python train.py --init_std_qkv=0.0511 --decay_fraction=1.0 --batch_tokens=131072
MLP neurons of a small language model. Each row is named by its layer, matrix (gate and up: input weights; down: output weights) and neuron, and shows model dimensions 0-127. Each number is 128 + 24 x the weight over its row's rms, rounded and kept within 0 to 255. Numbers have three digits each. A neuron's up and down rows have the sign that makes its largest values positive.
After each neuron's rows, "fires on" lists the tokens most often at its 100 highest values on Wikipedia text that the model never trained on.

L9.gate77:124121135149122158151146064125151126102114113142091145128091118104127140136096166125170160101147147120183115163122109119098155142164131112130156098109123105125127106131121144146146147202110150085142146095133157101131106095121155097128135110116145125114129157115172105160133135106095117134083161139144141137181107102107149117134112170135088156098173082149144103102156133101127087158121
L9.up77:119157156129131159128096126144135131063113145098121161165108156155118151128062172126148085112148130089139138130126124119166138137144149106141084115105142168111144178142098183158107093134171115088125118145138124108126135101114125095136154097092131121148127139113141138109131118106119158151161152172113123096153138134107122169102137093147106051115175107126144108069106112131143142133116
L9.down77:087133111154125144138123117100151111129162133149164157140154132121113190115109148155163148125139126077136103113168121142165139134112150057169087136115081098106120125132128112121110112145098122151109079133118134174141168134164160094155129149090144145164116121102088115103169114121118081156166125143090132109132141124169123118140160143114106144151131118126151120106115131077090123136056
fires on: " ", ".", ";", "\""

L4.gate243:095142098155088123166169101157119102147156108141109099082132109112089139107169136104132114117133123124148118167106129154140120092150084129076129083147178137133108106119119124170144129134160120131114116161161142152125128113113095121142145136155103085129122145142177130130160167142107184128166131103128109124137144133126118116156132109126169143180140155125165137140117118106146139124124
L4.up243:114100133118097133134133188092149107138112145111124109093144108133186124154126134101141163123121186151146098145162112098151126122164082126078096110111146144152098169088115126154115155104146129107139141122089146121181153126130119177128152138078147128131172136117148115116123165161124121109133141146146094106184140113136144118108119118167101108088115152094108130152133126158137167086120
L4.down243:094138088121128135138098098136114167120145135135116102100105166126115125101122133127143172140098153167152136106153144148098106150102148122138125100115110090148141105122131120172133133136153125133120157126111135123093135108096113127113113127099113127125087115117124173121076126154155183122078110156093122136138088149122161123115099131132112130115128127137142135140145112140122154126071
fires on: "9", "1", "2", "e", " (", "8"

L8.gate949:176151140125148135104134082137150165130098147096174136112083097106136139120128109135101151143118130132139157112151154137111159151179139132091091150138110106152083143152096145142154134099132112154144144137109147150153122118132115146065109175134116113113175164154098140088151123120102100202136151116144142144147109137121118115083111122165156119119110084122140051133152157146117149158123
L8.up949:132104135168139094140098111124151129125122136094080145118124097123156110121119074125130124148141077152127110093142098101127115166112104077118129132126091090147112132152133137126117091144137126161121143144144089148134122136141110145147138070113128132101094127132139136103125150096112091134117109149118149153087105157127133123144118140147138096109140136134134138183148140146133103120111
L8.down949:117125126138106125103144107137135100150127092145126123150117120152096128131083162078125145142160110146134120123132112132141155143128116180078151129124112117144143154137135170132159132149123098128166116102136121156117206087127081146110118112201115116120095158135115147103133162131106038092108070106131122102125144157109107130069138129126096143125118141122146136118133159116141148130057
fires on: ",", " (", " =", "\","

L8.gate536:125129157115125142112115136107140145092129111100163144137109114115167107099160105099133130110102107101162076117120115162097126120097140113122158137136123172131142095157161109139132138182090143157111179118108121137156138131116144148072120090110130108166138132128125127088144102127115156086168142115120087149129124137118121098142132127092120137170124124148116138116138129141127167092140
L8.up536:096115152094122116123077164162129134123146142141117107118125102136133132175121122130157156134125098145118086136083138139139176161133131154124144119141154122118131139176118098130139127136112115153083102159127149151146100115097104151149114135157112154121122121092095120141165125101132129106094187124087146159139141088139121182127121116155127130142102079116072070118109116084154081150161
L8.down536:146125138103168066099149120150101094127123115121157145092141109139191114133117131129132147127084110090090114097097142126147169150093127196128135086113137103088119169110124075134125110130140079137090115134116132093144139141143082131114128115140135091146106096070173123178152136133096138131123147114146130177116122120096140127131113106152134139162145106139145109142090115151158112142205
fires on: " ", " |", " P", "s"

L8.gate398:120177129153109116126134108108130135132071143115104151141139174152163097132154118146134144088112157131124122169151114130139132135141072169171100079082175139134174129130125110146123106132140139140159127117142130103135135153100129132104122088137128141135121095148115116100153083161114103110132143108091085154179137065128140133112132165119149138130154124131107118119126082119155110112084
L8.up398:121081114098119171156146174125121110090146138154106170077107116158137165150160120117128105109153041075171138075185107123156120173148085121128161160140101146118123159130138147105140118101102154139094109088124145130141142120123120119180183113110127119148114136144139140132109126166082137118152127113149093126143138126121124125116110122159158135151104124171139153132138135101160122147086
L8.down398:154140108124099133169107135108135173098164135138133131121140130139116135114140130152105147121141122114145131058115131122161086099152122093165161150136153162113121147104109138123140123146117133176103117162097145152124117147114135123116128132121176149113125135117118139105102157104169135132118133128157131164106115165138117111125110139102148174114176099113129141116110136125127056149047
fires on: " St", "-", " de", "'", "–", " Uni"

L3.gate332:117160113108101130151085117108145111089092143123092166127131076144122120106142117151116110132093126149162119126104121126109155098117103118160117113122140133169100134130120123120176153118138171151133108170161118136185118144128098106115136147094102118119107122141087195130092122136115166131139129093103124106095127159119164100103155114154131102116151117159088112154137122106092131120141
L3.up332:127136123108105100131113125100141156093115144110141105104100100149156161110161095088101122108130173128112153141138109127144108159134124120110135178146136135121130186126168144107150164125147129132119151085115126098193168162112116119131142153097105095096119150116148111094108133097152158100117104175077143135122149127138183090110109084147150145142123136128147094164128137147108176151100
L3.down332:107105103110107069136122125148077132090123145107111115074096117135149078133148107140116135134078140112151133090151135152121114086093129116148128109174095123173113141138081122147099184099145154142161151139114101127167133123117109129136105143103139133128105097128090169120091157141171143124130123090121173151130113101126113070132153127102136118137087144138143135143161126086129136100124
fires on: "d", "ly", " x", " well", "th", "ill"

L7.gate106:145150157136108101136154082140162099128113118124069095122135132149058113100128110152119113124142167133143138131128131096119104133117148162101105170130134158113111157127139121153107120135121119129129087131102145124119152135106148107118107055169129173160152133113145116127110142150140136148124116128135110137129100156103136144141132111117160140092113100160115125130155122113122150122108
L7.up106:119071132113129100151165154163150123163133107128142103104135156118083093123128123144118103132092150101128112157144148083076128140159128160099090140124110168151139095124147117157143074139156120134124155111150129142115184128132166139118089082134106139136107124101129109107133125081139143137125092132151148173098126134121125164107121121121120067106117090124126138151149118142151150137136
L7.down106:113123093135083163114142127154167093133115147142125107128116116148146138141086152123106125131115118115126153118141128120126127131117133176141148134116157161154123145060195136151087129136077108085129104117168179122148161123143113101113130150115117132122146148108148129151111078129074151151106122108109127155141121099102122083139146144080105087116121141139122120162130105151082149079132
fires on: " the", "vo", "ven", " |"

L9.gate139:139121148099131134179139143107135134150159149116120152148090168107097149097161138089089148130112145152175118105134120140120144152136149133086090120109102116122102111139104154104097158171122089143169134103175138093118130173129158140139168099126112118105080150153148105085119139094154173127112169145154154141150148120109163146130109184113130103088131147175103115104128120157107130138117
L9.up139:121133131139097152126105120157118129136088160106116117168105124123169144175165097134146118127111161153156129080168123113105124101126100103117117137145065109083141145142135104120114078098111124147111086125113116152142117109102072134136153111124122097138139145100123089132166134111116118118115117122156118092164151131081102103129138110131154143155183084096114156134121117127095129112133
L9.down139:135112105150153107137124135127138154155107113157162112160123116114144125188147125153156115139111149144089137088145153123120149127164110150117125126123174125085135127109073112091081128109101112164151147110141143136112136136147092104155133109084133099195132163108161109120168156112176110155114141132137103146131135141116095143098140119119102157118168144097133115082123132111125100118091
fires on: "\n"

L3.gate918:133102091132138095150133114110108145147090093146109111117151132117164107129086109163166105080110109164087171091141164117089162101104155156108152156130104144167151140152101117131124112121140128141045108154131120087129123137105140124122113124137129094097099169198139138112125141131130088091124150129143110151102107153128130128096119134121159121143097118146141129151136146137105166161165
L3.up918:115109127103144089151115102097122182117150166097095141156168126122147151155147125144145130106114122154099122098138136136112114104118142100159159174118107093131120129124081122147166102149082147120078129127131126138109130148093175100111122124088142124096163127160129128109113161137145115103127080156150113129071065154179129102132128142145145125134110139162125120097156150121090126126138
L3.down918:153135128129146138102112119139105125163122133148092121137098139115058117078150134143137149110114128145150152138127105111091134194145133210122115114090129145157162148103135147169170133099141164122123132135111113146128096136120150117117120156127161176096128161102163119100142149141126094075130128126125101183097139166102137155113161174093144118147109126128162166138135159128136100165132
fires on: ",", "–", "el"

L3.gate598:143115103131132096104175144153146156104122190092122108094102124092082094102175096128088114112142135115155133151109152147122149155158137133106122092137148150101118110143100132126149081109138097078122126111156162111128147103155121135111145114144150146151131156125112117164118141116127116126140135150093117113120131130103154117104136121092154121130147131141104118108142123084154145084130
L3.up598:086131095147146154093120135130081128142151148109137137129159116142156125111141102103129125130111157140142149134121139148093135142128118111137128174097125138111103144158132140113080094101150116114139137114098102099144131128157122159110119158152119115175082117126142095139102182134111114122124128128116103103151141089115093134103121114127109146173135117097087136147172121085129161125165
L3.down598:156107158123125168133098114083121152107140190111110153090126155116122098121149130159103166139125121091104141140125141138131150128117132100114092151114116160066128119083115115120101137112107131192110130136132139152135113139158133100135133116127129138172083133114138094162144152104113128140128147118133066166119113086132106142143092069150176126095171120162113116118141141109123103092212
fires on: "'", "-"

L4.gate873:097139134118125158156113109150137108134108128136079109143132109132108126134109136105149092142140128123128147154105160149107155107141103139150148121093146142129134082155141139133165115139113155189078134139166148102115095107166098154123122128120129143143164130083180113072130125123183116077140134106134131070139181093129085090076112123140122144122178143103106136137135148117135118140114
L4.up873:145110148126144123196127099160109134127173126129163096140098131168092141108128138128140136146120122095104127138131115105135083109131086149115126151085158124090118127112157174141149137149125126148141123123135148086160090134142142128136182141103147145118086139135143125118071197120165106103133146120075111109130126079125140127122079111140106163146147124154136131147138154095150179146131
L4.down873:138164105108142112122116170133053154135112111131152187143134130153149086092111117133134162122133144143141154145128158155146163164147115102133128118125151152146115122102080089140077152099090109108114117146122113141137171141129114143135120118144133113140135143132136129157102116101135109159146116174160132169115108135088169144108119141139130104108089113155169101143128146121125082136108
fires on: "ke", "O", "U", "P", "th", "d"

L6.gate26:143132157087117088117159113144138116111122119051112120106104170120136168133101126148123097104114147145136068175071132140143123102089124092144107142145147145141153138121158094114111091148133158164091146106126142106157161140135112098182111143082136141148126120103151120119162116097123198134113134124152088135115158141110133088109092150068124122102135112142172138111127077118078143146084
L6.up26:136131149133154175182099139144131088121109096150121142139119130127118137135093131132156126083082144106126125129083107087142202133127144106125097146134138135153107147139112113124115131133150129138118133172131098152124142120108103123141133134077118142173089135114105132130161090092135160116126145156124136075155157106158091130147121136155108101128110142160081082119109095149146164137110
L6.down26:142105139101132153157138102135135134114150120105157116145082130118123145127117139166079151127132130116107162173134162132139082136096161128074118138151114095083134101110091154118178138134109126132096132132112160102152126110106132103159129148132116134130146132093164114101173148136134127160134155098133133129133144145102148139095095195091120160116132094116139180141156136079096122167146
fires on: " ", "0", "/"

L4.gate652:117178087105098097153172138122125126100126109162109105131138107184110099149112123146130150158117124120117137161079095116119124152124152122098101074156144113123135111117127110165069180146150156133158144156097131181073137131122119114105161104095139118101146139141099122149123130138096157149173149130143121117128090116152166111148117150121150150119131123143128122159060138147115117145120
L4.up652:153118151204105165147140106123139073121120164123170143140125115161085173158149099129136119150155086105146160127098114105079118147141144175130123163106116104138106099123110153145129114144131154128148150153096154115151139091128108119117120119132117128101162112122123097124114149113161110121127081119126165137129132119125137190105115140136074115121138126111086152128115118127116142116158
L4.down652:130096127131156116127150114115108149158114096132162129123158116144103129171118124156146047105145133107131123098129108146105155120196130112147121147114131163134119164141109120109138090179141179153129116112141130143151126105126104143131100144117153147071145102111144146127106175101160147156142108121134133131132096118143075091113130110112072067141102108156102105108153153167142130162091
fires on: "k", "s", "th", " was", " were", "e"

L8.gate690:151113089146147138103109120137115151118121065133067141125102127142129094094100151157117097088112152112166107157098121111096130093137095145082123136107104114090097107135104183129164124090093153157110102133098135109134104121133152126148167145142118115170119133095130109156110144133104091145141094147126158122149084117132160106145116152133153099115153120145152122121143118150149107135094
L8.up690:192121115085141118148148122115134124105078105136089119091117142114128111181122168144128145118137090120137143121099124129152153120115103159169121151125125116121161112099171166102100139113127169110078157139116106094125129134096149159135144145168157185090178097130148147131082093110160110117122130147180075164122112092131158097090104164095143135156112147098142127144109139142153119115071
L8.down690:128141121100173115129122109138125112171176111117157149109131104104154134179152146133107071202128101055154135121129142114125157124161122157103106138140088150106101110114164108091147162131086171110128105090112101123116112129113131153130109106116128114140180139125162120162125105139135130171098131106149138142105126169152135132086113133127137150109128161119167138095153144173138121137028
fires on: " the", "s", " its", "'"

L7.gate658:104121127105115126149092139143102150124147111102112144109146101103108138101165131181097150150121106156106128116164119145145137145169117136143152148112125177133100089105124147145093166127132175126155105107162130135116122104144102133085120106139134160073149123138140123153118112166136077176143132116162089142085085122110118080117124097113144134145159108126124101151139131116110118125161
L7.up658:123130101120120106103105108137089101124146168130099134119115163155102133155168130138134093137130194147143119080156116172102124127168108135182111124138153128140157094083105146104075151101127104104145116131086125137155162124191101145119107155118117140169155151185102124145147150171121086150129125112132086146131112104118132109107151125108147123110109139136135103141116119103135115106146
L7.down658:161115118152138092108142127128148093128151177118142147086091134146145164136127124103083158087119103103145114106131168119149129127154160131117135155112141149124111140130095153170109100110113109118084140141137106113117139139158091122115122151152133149142132139125153128106151111143132133160167182104158093157101103102158093143125159119123110115157141128126144141106122107084117123130168
fires on: "2", "–", "-", " ", "1", "4"

L8.gate754:159132121117160161137148179154129147112104121146167154089131098155119130121144121135087150100158079130128181129141075149155174113160083148121142127139113115130120123121098080086103145137141116098138085150124151128109121118165137114125143143130147126163130121145148116128162125134144107137138120093165116146124157136120124125080084113107134109126133144145128136093143180137097113166163
L8.up754:106131161134112138139115106100070111120151131152133136109093134120106171132141141098179128126148176162150130155146127093130101132124130123107147142136132112142101102141144149132107144105138109141112113140152112154104095137118128144154149142149112128096173158117159139156114122090120127110094159143107140096083131154114135149095091089134150125120129142144126154159093133106131128111071
L8.down754:132117143099127086162138122114108122172095143110126139117116142099123144143147133138159129120124103091145140143146136166115140149123138127159166114161120150125144139118123116102143087125154172088116088121099125122129136146087146148141150136121058140146128119099159098149122105146108134105091156100129131123090158118088132176132126122175140145136123119119172118131145086126110072107117
fires on: " Che", "s", "che", " program", " worked", " was"

L8.gate114:112144131111139164138149086109114095163125137164104132146124170070174108121184138119142101120147152120164104118134122103180049146142121122089147130117188080144133162103113156124118120123126141133173139147141132138130130117161132131183086121129126158133123127123128130128081170126147141129121096137102148148115116119135100126143148146181150108099125187134166144103151146116152144147171
L8.up114:126106148159140126137091107156119108079123123121077165091151121148152119144133118115104126126111157101150123107108124129118141102142138151061152124104110111150147078137143109126150139091160144177096170121114117126102134140113093106121141113129098136125133156117108151156090094144117149131116143111097111132129129095141124096105138087101104162141120085110109146078085117146156108132125
L8.down114:125107128096120144163138154101115090114158119141148150140149123118142118138130140139121128085141135122139158137122114153088125173116122192143121118133072156097106119097127113121117127128140129100132147098123140106130100136127109104149108130132153107140105081089094149112124128125107081145080153130089137134159144114119100123102129124083116137101146063115098111069162169153120089109144
fires on: "0", "3", "2", "1", "4", ":"

L8.gate491:089145165146141106113164094147105125098153151088166151170103141092139149081139100118116111159175113134143121145103086068121110133170114140114176153122122089160181075124124103114103149092159133137117088129133133112130133120114101093135113169096132132156095152126125116117120153115088168163095160145130140140106145132139155136149067097144087127128161112124149107100106107143141128123123
L8.up491:154166119120143139160133157167102092146152187149119115150110171096110134124105092116118115123208137146175105147107124071124122130103121128145085113160123173137111137112129145134090084140105120154159149120104100109130104124138159117153144145088138112130112119110102150114076149128138112124132129140150140122142140139123130134120140150147107132098131091131138114095131106117116086115145
L8.down491:085143091153163119120148122126136123108121089103148151099112144138076143141155120113105152103179189122109142146115130103101150121134116117108136109139140135144128084139138134137123110157102104107100089158156143121166141104127081112152133209070125106128098133134127072117144114079092081134172150114126115114140123115110095116114142137120131140131115110138106187101129123086150132149114
fires on: ";", "."

L3.gate104:119126126131146136078136111172152152150133105125103134132117149130173157118104146128106110107134100157129140136116163144134156094105145105094078121118128070112090139167117142118136113085118101134150080130163111146127142148125169130129144153123102130155120165093123115117164134127151077108144172112152100163113124156114086108153109089141156109134110158139116088099128120141083142118103
L3.up104:133115123144120169144177092150122154097097160089104110123131157098105089148123115188143144127173138123083100152160147137105105149133087120136172138111148135089160111151113111070122105166093127126146096122169129145128123124137098148102084147138140093132119131131071120124132126118125136106125164100145118131172126154108131080146094116108096180122131139120117096118097078086150128136132
L3.down104:115110136156171132131130176173135109105100185136141091139132163100120108171119136110137135134147107139112134127134151130130087145135106116145153095121127102126156109174144120109141133138106139120153112122140132108103150124107145111154114150155111105098137199141167130140137097131155132087131183111093161110109105150164127103169135097114116099177085113149129117118143087087103139113057
fires on: "hi", "h", "ha", " shut", "fu", "ho"

L4.gate858:108145125078087149123118114162135102148137157102150128128098116101085094108130110143056152155150130140144134146129100129132108170109136121093127153094096106178137127134119138128126123153159097106098140073087142125142159123144124167113156071090118140147133114105099150154121119140081134085140137136117116157146132091120106112167124160095098100124124133081152111135097151090147123147096
L4.up858:050093106100156089149124150131119117110125175137093148122128104120156106116123143136135114111141143133130123102203111138155096095153106101093134147080150102109140186161161108068130135117142145106136106149124100138097114122115137130112119191104104128110135140137183078180077131200130093104113135115106095125131095105110081133122111117117123138142128123123112129176116123131127131105094
L4.down858:158144131105175132115093115091126170146132102119132127086159181115080152104132109131118105096146173133153148106143144148068142106125180106108115131137151162116110158151141115122121167158126134137123173097111132124117075089154083135148107129134137127125144095134098119156093122131117109110114115141130175167105138068154100161151103116151116122127093133139141192124115120126139109098103
fires on: "-", "wa", " van", " Mc"

L4.gate765:175143118148078119105086138131124113151108146129155133112125127131129082115149104096141137111146112153077140183120145141137159132140131069109136114111152147134119112103139120154165080181127133114144108141142139112140173133161163156149106100104163113134082153136146174129160107165093100151122128131108130151104125139106181101157159154130127102154100125126143066085101118140131121101125
L4.up765:098126133110123099131126180103124166138059132125148116125114104149142134116157086105140096126113102123080099142107122132143100150109162121188107136103166091123178110112150140119072120185120103164140158134170081117129151159146145150098145107138142076111111106104115105128153129183109111122135131168095109120110152106118103136097144140128153113151111139129138156142130097117145127109134
L4.down765:127122145136132090160124136106138126108116120139096125093128144128164113150160182097113108131140142143138184115136135168117166099135132135097183150162150135121147141115126105117171104141109137171101136125147142151111145137114130100118080106123123155143093145110092115145095138092144158102121139100065114138138092101111124153121162088106116152162119080111111133103112108102109153105099
fires on: "'", "d", "ation", "-", " race", "g"

L6.gate629:101153154173121134140176094124114143139112119098162115131123111130096146134178139112078125112104145112115094130140100106097147107153110140123133131120164145124113133144089112094113102148102111121099151120096158151095128112126118134131088120153091146081105127098144141092136146137052137095122132122139127104129151105147112149135126149146139131141118144166155149156094112136103116126121
L6.up629:152120119092092101176078152146143134155106110133145104137089120132128124127130128153103109107095118137136152144109090158114147127123100117142121099089176120104128163136109116144096156108092115130145152132174130126144145075154124187108076131144151130091115124117163131127112122148113135112128102145120168128131094164112145144122106127111159096072116109154134135140116113102102124162129
L6.down629:146136130136147089089137127124115140107174161157133116140165178108128109150144132106105143121072134155120125103134144109155139147151123103187159126139115113099118118125133130181158118110116136166137122111147101128126148126190115108150184117147109105123128174157124135139125183135126067116108114157152143117121155110123146147088144142114118182122135140112129105100137142173163115138075
fires on: " by", " to", " for", "D", " on", "-"

L9.gate538:131142128142132103091124120145137095120137122107107122117100135135148100127145116135097139109159112124156129127146113117107169128145117129110139104140142113121165139140119159119201127139088134141106165105124158192151086101109104123138109142147113134125120173151129172139084097165130098162109160156162106125106108114129124150094139129133172096113184112141108137116131136113128125129071
L9.up538:175141106116132134146097110090113109105109101128105121113146153153120131180152117155138139128125101116149156102121110100116093147139074111122108124134116121086094081141115174150112151121118111132152133132132127086097107150119164125126151105147124093165143117158148121121140113068146147113158126129125090118153126145119167099181106146100127127116129075102075131138122119115166175076077
L9.down538:123122120099119130131099085152099134108109145117181115145152131125109133127143143102097110116128127098106155162143135130141153160118196062139149154127159164122130126135147080143137097097096123103131156109120087151113171137154099104093122151143092116111114067131152172135141125104145124103145144153090123120115064095183099146142127121145140095158128209107131089110138111132117153187006
fires on: "1", "2", " its", " the"

L7.gate725:094112100091162140107164121170121143135136112157145110152121095122138126126111135137111152147106134139174146140140100108082155122135132190167142080165131079106116089122123172108133128148075150112154163126143151111093135159180100116164099131129092155105135134109124116164156150141132103125144121123127114109103119139156136119106140139142148146124132145119110168143113110138126118124079
L7.up725:087122181151072142137148137122122081114121107128122130081116166097097123162151128116108123144127084095166105129142141115152098080142127117131170084101106118092152133116079115132125105110146115179152157143097135127105095130177116091126122146114137162115172102134134082125123113119094124110155116128079142123112138121127121161171132129122119139124088133134108133104114115086107106100135
L7.down725:145141139114131104132172117120078108143149142159107133129134070122141084097127132106111137121152135127142162112158119141147141079150166114134155114144198186129123140124093099145149097102128110148106138126166132182091136107132077101106143156149167082159111111107142167137140083146122092125128129141139105184157096103122129113136173084116122137121094145095140113133103120088161151082080
fires on: "s", "ing", "ed", " while", "e"

L8.gate926:090090110116152138150139145135127140122140158140136123115097142131103166153157106107110186145165117119153104124079136201113133106143092108135122111108116171108109132106107132143153127126176133136163143116096110143102149148096116126155165137080135096138114117155123152134177156122121122126125094117164136158100164101116094145091103107089148088114105157154139181136123138115197113130156
L8.up926:116133114124095114140163151121108116148143154118142199107137118141130153114115159087122121140098143127114174155135078156125111125120085093146146150120111110169102138183134137152152131163107108147152141120133115165128104072141125174110129123132150090114120138105123130133149140134143144116087145171147128126118118106149141141124099093142163062108143122106136089142158091103152145120128
L8.down926:125128132120106099145068154133120178130115142134117160109135132082138155120105116049126184153129136179134139112109129131094139109125137102118167117153117176164094157154137132176154141123154182132098120131117103169084059151098140108140161147133132131122130097134138126159111119147146191173095140119150101123116152143137106156077127122132149172116108147150135105145112150111159139130099
fires on: "9", "1", "che", "8", " pre", "pre"

L3.gate571:142140130159135125134132113129112090120107112144144125088191142121105117139132110134109117145111104128131153135135150070149106089114104154123140134155090114161106142156124127163135144134133153127134124117161104163144096142121150149065119127100120096106123141121133107147116088135122080134171146093130128161109140112132139122139147094123127115122161135106140106132106156123168156094168
L3.up571:116145112125153150153115131153132124153119132145177127122152135128135074157148156124119100061143133118121107151117149144104109159135135114111145135111138123094090153152110129119143136102102154091139091128113118090117137169132099130170133105146116142136134152127105170162130077112134127132105160102104116162160150135099081135146147147150172159157133090126122142123136145105119141155105
L3.down571:127089133192134099144109125112091085140154174150110184132119167130119119145153145119162102194140089106105107157113157147140160196106133136133141106138158083144127126122129142144137134124106164137075111140146101153114115182124166115115133120156146161119128140153098158152124132112105055146140116100094128120068090131115123149134139138142148154153121128160136119132162132117112113166138
fires on: " or", " &", "nor", " than"

L8.gate901:114141098106107124142155145151106190122089111167098156111114125077157128150149165107106109139132097154149120095134144122143167123122137122062149134114148115138161128116111117155107109114176141105090132115127121120175157103102096125159124160150178125126133168152130168161080127110138101122143118143126146141150121097124121130123125132125156143139139181096118084139118149123119107108120
L8.up901:125116136122131140132105165134093170153147131143138156134138130100170114137188143134113115112120132131152133146138134106123147094115126104099153146108101143134154128162111115161117130111117164141129138072098143131154132140120125119105114078099148075167127143154108142126029113083161114166117116099091150107119181122133117110126130112131122137151109130116110116144146130114128107121089
L8.down901:135142119110112135179180132155103146115120130137092150139151108092137123174152130078153126132131123101129144148126099143121122098113128092066099104138083130116177173119144102170134160132112132110125175127101123067125126149129125142172110130111129103128085151107121180111104109110156140112127147100136137139116161182121129113107144100092107135194108124118155127149146112138165126140153
fires on: " ", "9", "1", "5", "4", "0"

L3.gate279:130149116131079174107113118114107188153094124124110143126149128113130171105158124135104124091148127095106122114063162165153107175109131127147157145144147126153102150125079132138111172095140138155157104142136155117136146144106146139127105153143125130148154137131149135142145099179142138135156118120137120096071104119114080095158088110117089142129123071126168118115106122174131123117142
L3.up279:173107096145165116135151125149116072123135156108164143121135094115122100104128155132123153145089162103159075167146104110147095125079159098156122092112174100098139172133161152109108143146087092111176116127153107124154089103131085130130083103115100102147114138163115153132126136109145110119164142121152116090160157131125152140078172109120142159134138118127146073146128122150148098146077
L3.down279:165140126138106115128108117134115122159162130110149114148091103132147127165148115123153148092138136110073125128188116118151120173140142109144173097127091124133145151139146135123141162124108152111094133156113125144122124103135113112118095123139134149180134115068113136154137101128137082072126115141086126098135154140127115132140147112152123068121087181132152094170126126106148115128070
fires on: "s", "Career", " career", "Background", "Biography"

L7.gate28:126123202145106163140143112139129127167146138147106086083116113138083065093167157159078161101137173101152135105149173135143127158116141133104142115138183132128167115153107134139079144088113103129119132171139146130110137143156123114123140113118155113140123132116166110140123126096110091174115143126127112107138165130115186108061182167110147115105136130120110119143166166137154090119137
L7.up28:146108111115107141097129118152080137111161128118112149115173136155135143176134141094117102116142153137121147124169107167125142113119109051118143112102119153139148114101141106136129109087109090080129106163122145147101148174060157093124121115136102106167123130150127111099107182116168149129162123131120135162152101115134115107130113101128093158119109092154140099140147080090136139134142
L7.down28:106097167135135157149140137130102158147153166161162165099076130096146152140113141086143118133097160144145104143108179154134131140116095140093080081100135128091112135168155129112089143103141114151104127130130155108150099134137172120121090132135124138117133111148129148099113142132158187108114093142091164108149124191096141165137076142154096143177108128081146122133135145164107131142139
fires on: "s", " ex", "fe", "Ex", "-", "man"

L9.gate562:122099145162116087112141125134149143124097121120130145166138129108119150110107110132122126167122118134105150150151122205106136098106132179117122154132140134126169121127133137117094130132100096152106161138127148161106121106140127114128075127106143111160136099145151124147119120142142054106130141105083103174077114146155069108181122144088131123151113129123111147127134114102112153092165
L9.up562:081158116126115117123167138108104136182165118125138187154148109112140114111141153127115103131148122161137115160109175158109109137135126112100157120154109127101135123163106152097140119115106099116102157097147119127130136141091153130126092091102128105116115140122086147114076145156145109113115162139162093165124160157128133162130125141134101140126129167119155117085196130140150151109100
L9.down562:120123119186142106119098125129160144137129134110139154127113136145107124159111156169152134175122110152132093161096148137111115124097137137160134141096139141127145134146133128166109118088104093122131141134121104164119127123159109095085131151154139080133122073099132151116103158137133076161158112125148133152110144158133132103131107091118132112135111106106108133142113117133091127125220
fires on: "–", " to", " and", " ", "1"

L4.gate101:105113146129183110109094156147134118186129126120124152134119128127128108114123091120141120130138156156119130166128132125099155113149115110116157104071139120152151125113094119135121133110173094095146114101080175131151133130123142144156109111106108159149134125125152141139158124139155141108135096109163138119085126147104113134153152158127137130147188136085156116147108118128158122138042
L4.up101:077129111097141135106135136102097131174122140107105120127161155129134117111146132110139113121079126114105096115119111152133107114158116113087121103153134139111124155122107155105095123113109124139161127162089109132091141122131120111123116167157151183127127143125103097101127142139147104103146090108133146084133132149119155110186151134146097128160103093123127109141113155119110164102171
L4.down101:127122080095148123143103105160132154139122117164105126126145141112132140126130086127094147130158078126125142102124167115144121117144112166113135123134118136141103148106113147155158157123137077086163138143114144164139132146085106140128105095127163096145124120133132119150137113112149043122140124146112137113158124053149112146145113132153131160119120125143117155122126099103132150195171
fires on: " V", "V", "I", "ed", "II", "s"

L6.gate644:106137181120133137147127132128179116129151129116115111112113128107158150161133143190127142126119134141135113125119124159155146122149092127159152169116127104149128114055159144113089152147144189120099144133163133136186154099132088133125115097140113131136106135135094133100143110124150083157102116138128143102168107134152146101101136150166144085103160136167130163142158124144108149166115
L6.up644:106138133135132150156136155149141123112105109151119157115117174099114113105091096113172164159136122096136146121123113126118152132137167130093147094129117163100142127121139132109137141145125122123157136122155108171140142146134089077142155119135096140123116160150076157138160112129110156151138147133190139108128125113132148130143151084166131131155128102137117099188167139106157111165150
L6.down644:104141129147137127181100115095139152134141148150129132116155073134109158127150097140130131111125152088122141143141099195143153122129132068167112145118118140187082135139127122131157149120139145121117105136126112139162163125170105128123117126099142139119164126139139133110119130153149074110152113149088109147136096203137117133116123137109139134096171131071126134118161142112086132098068
fires on: " |", " ", "---|---|---|---|", "7"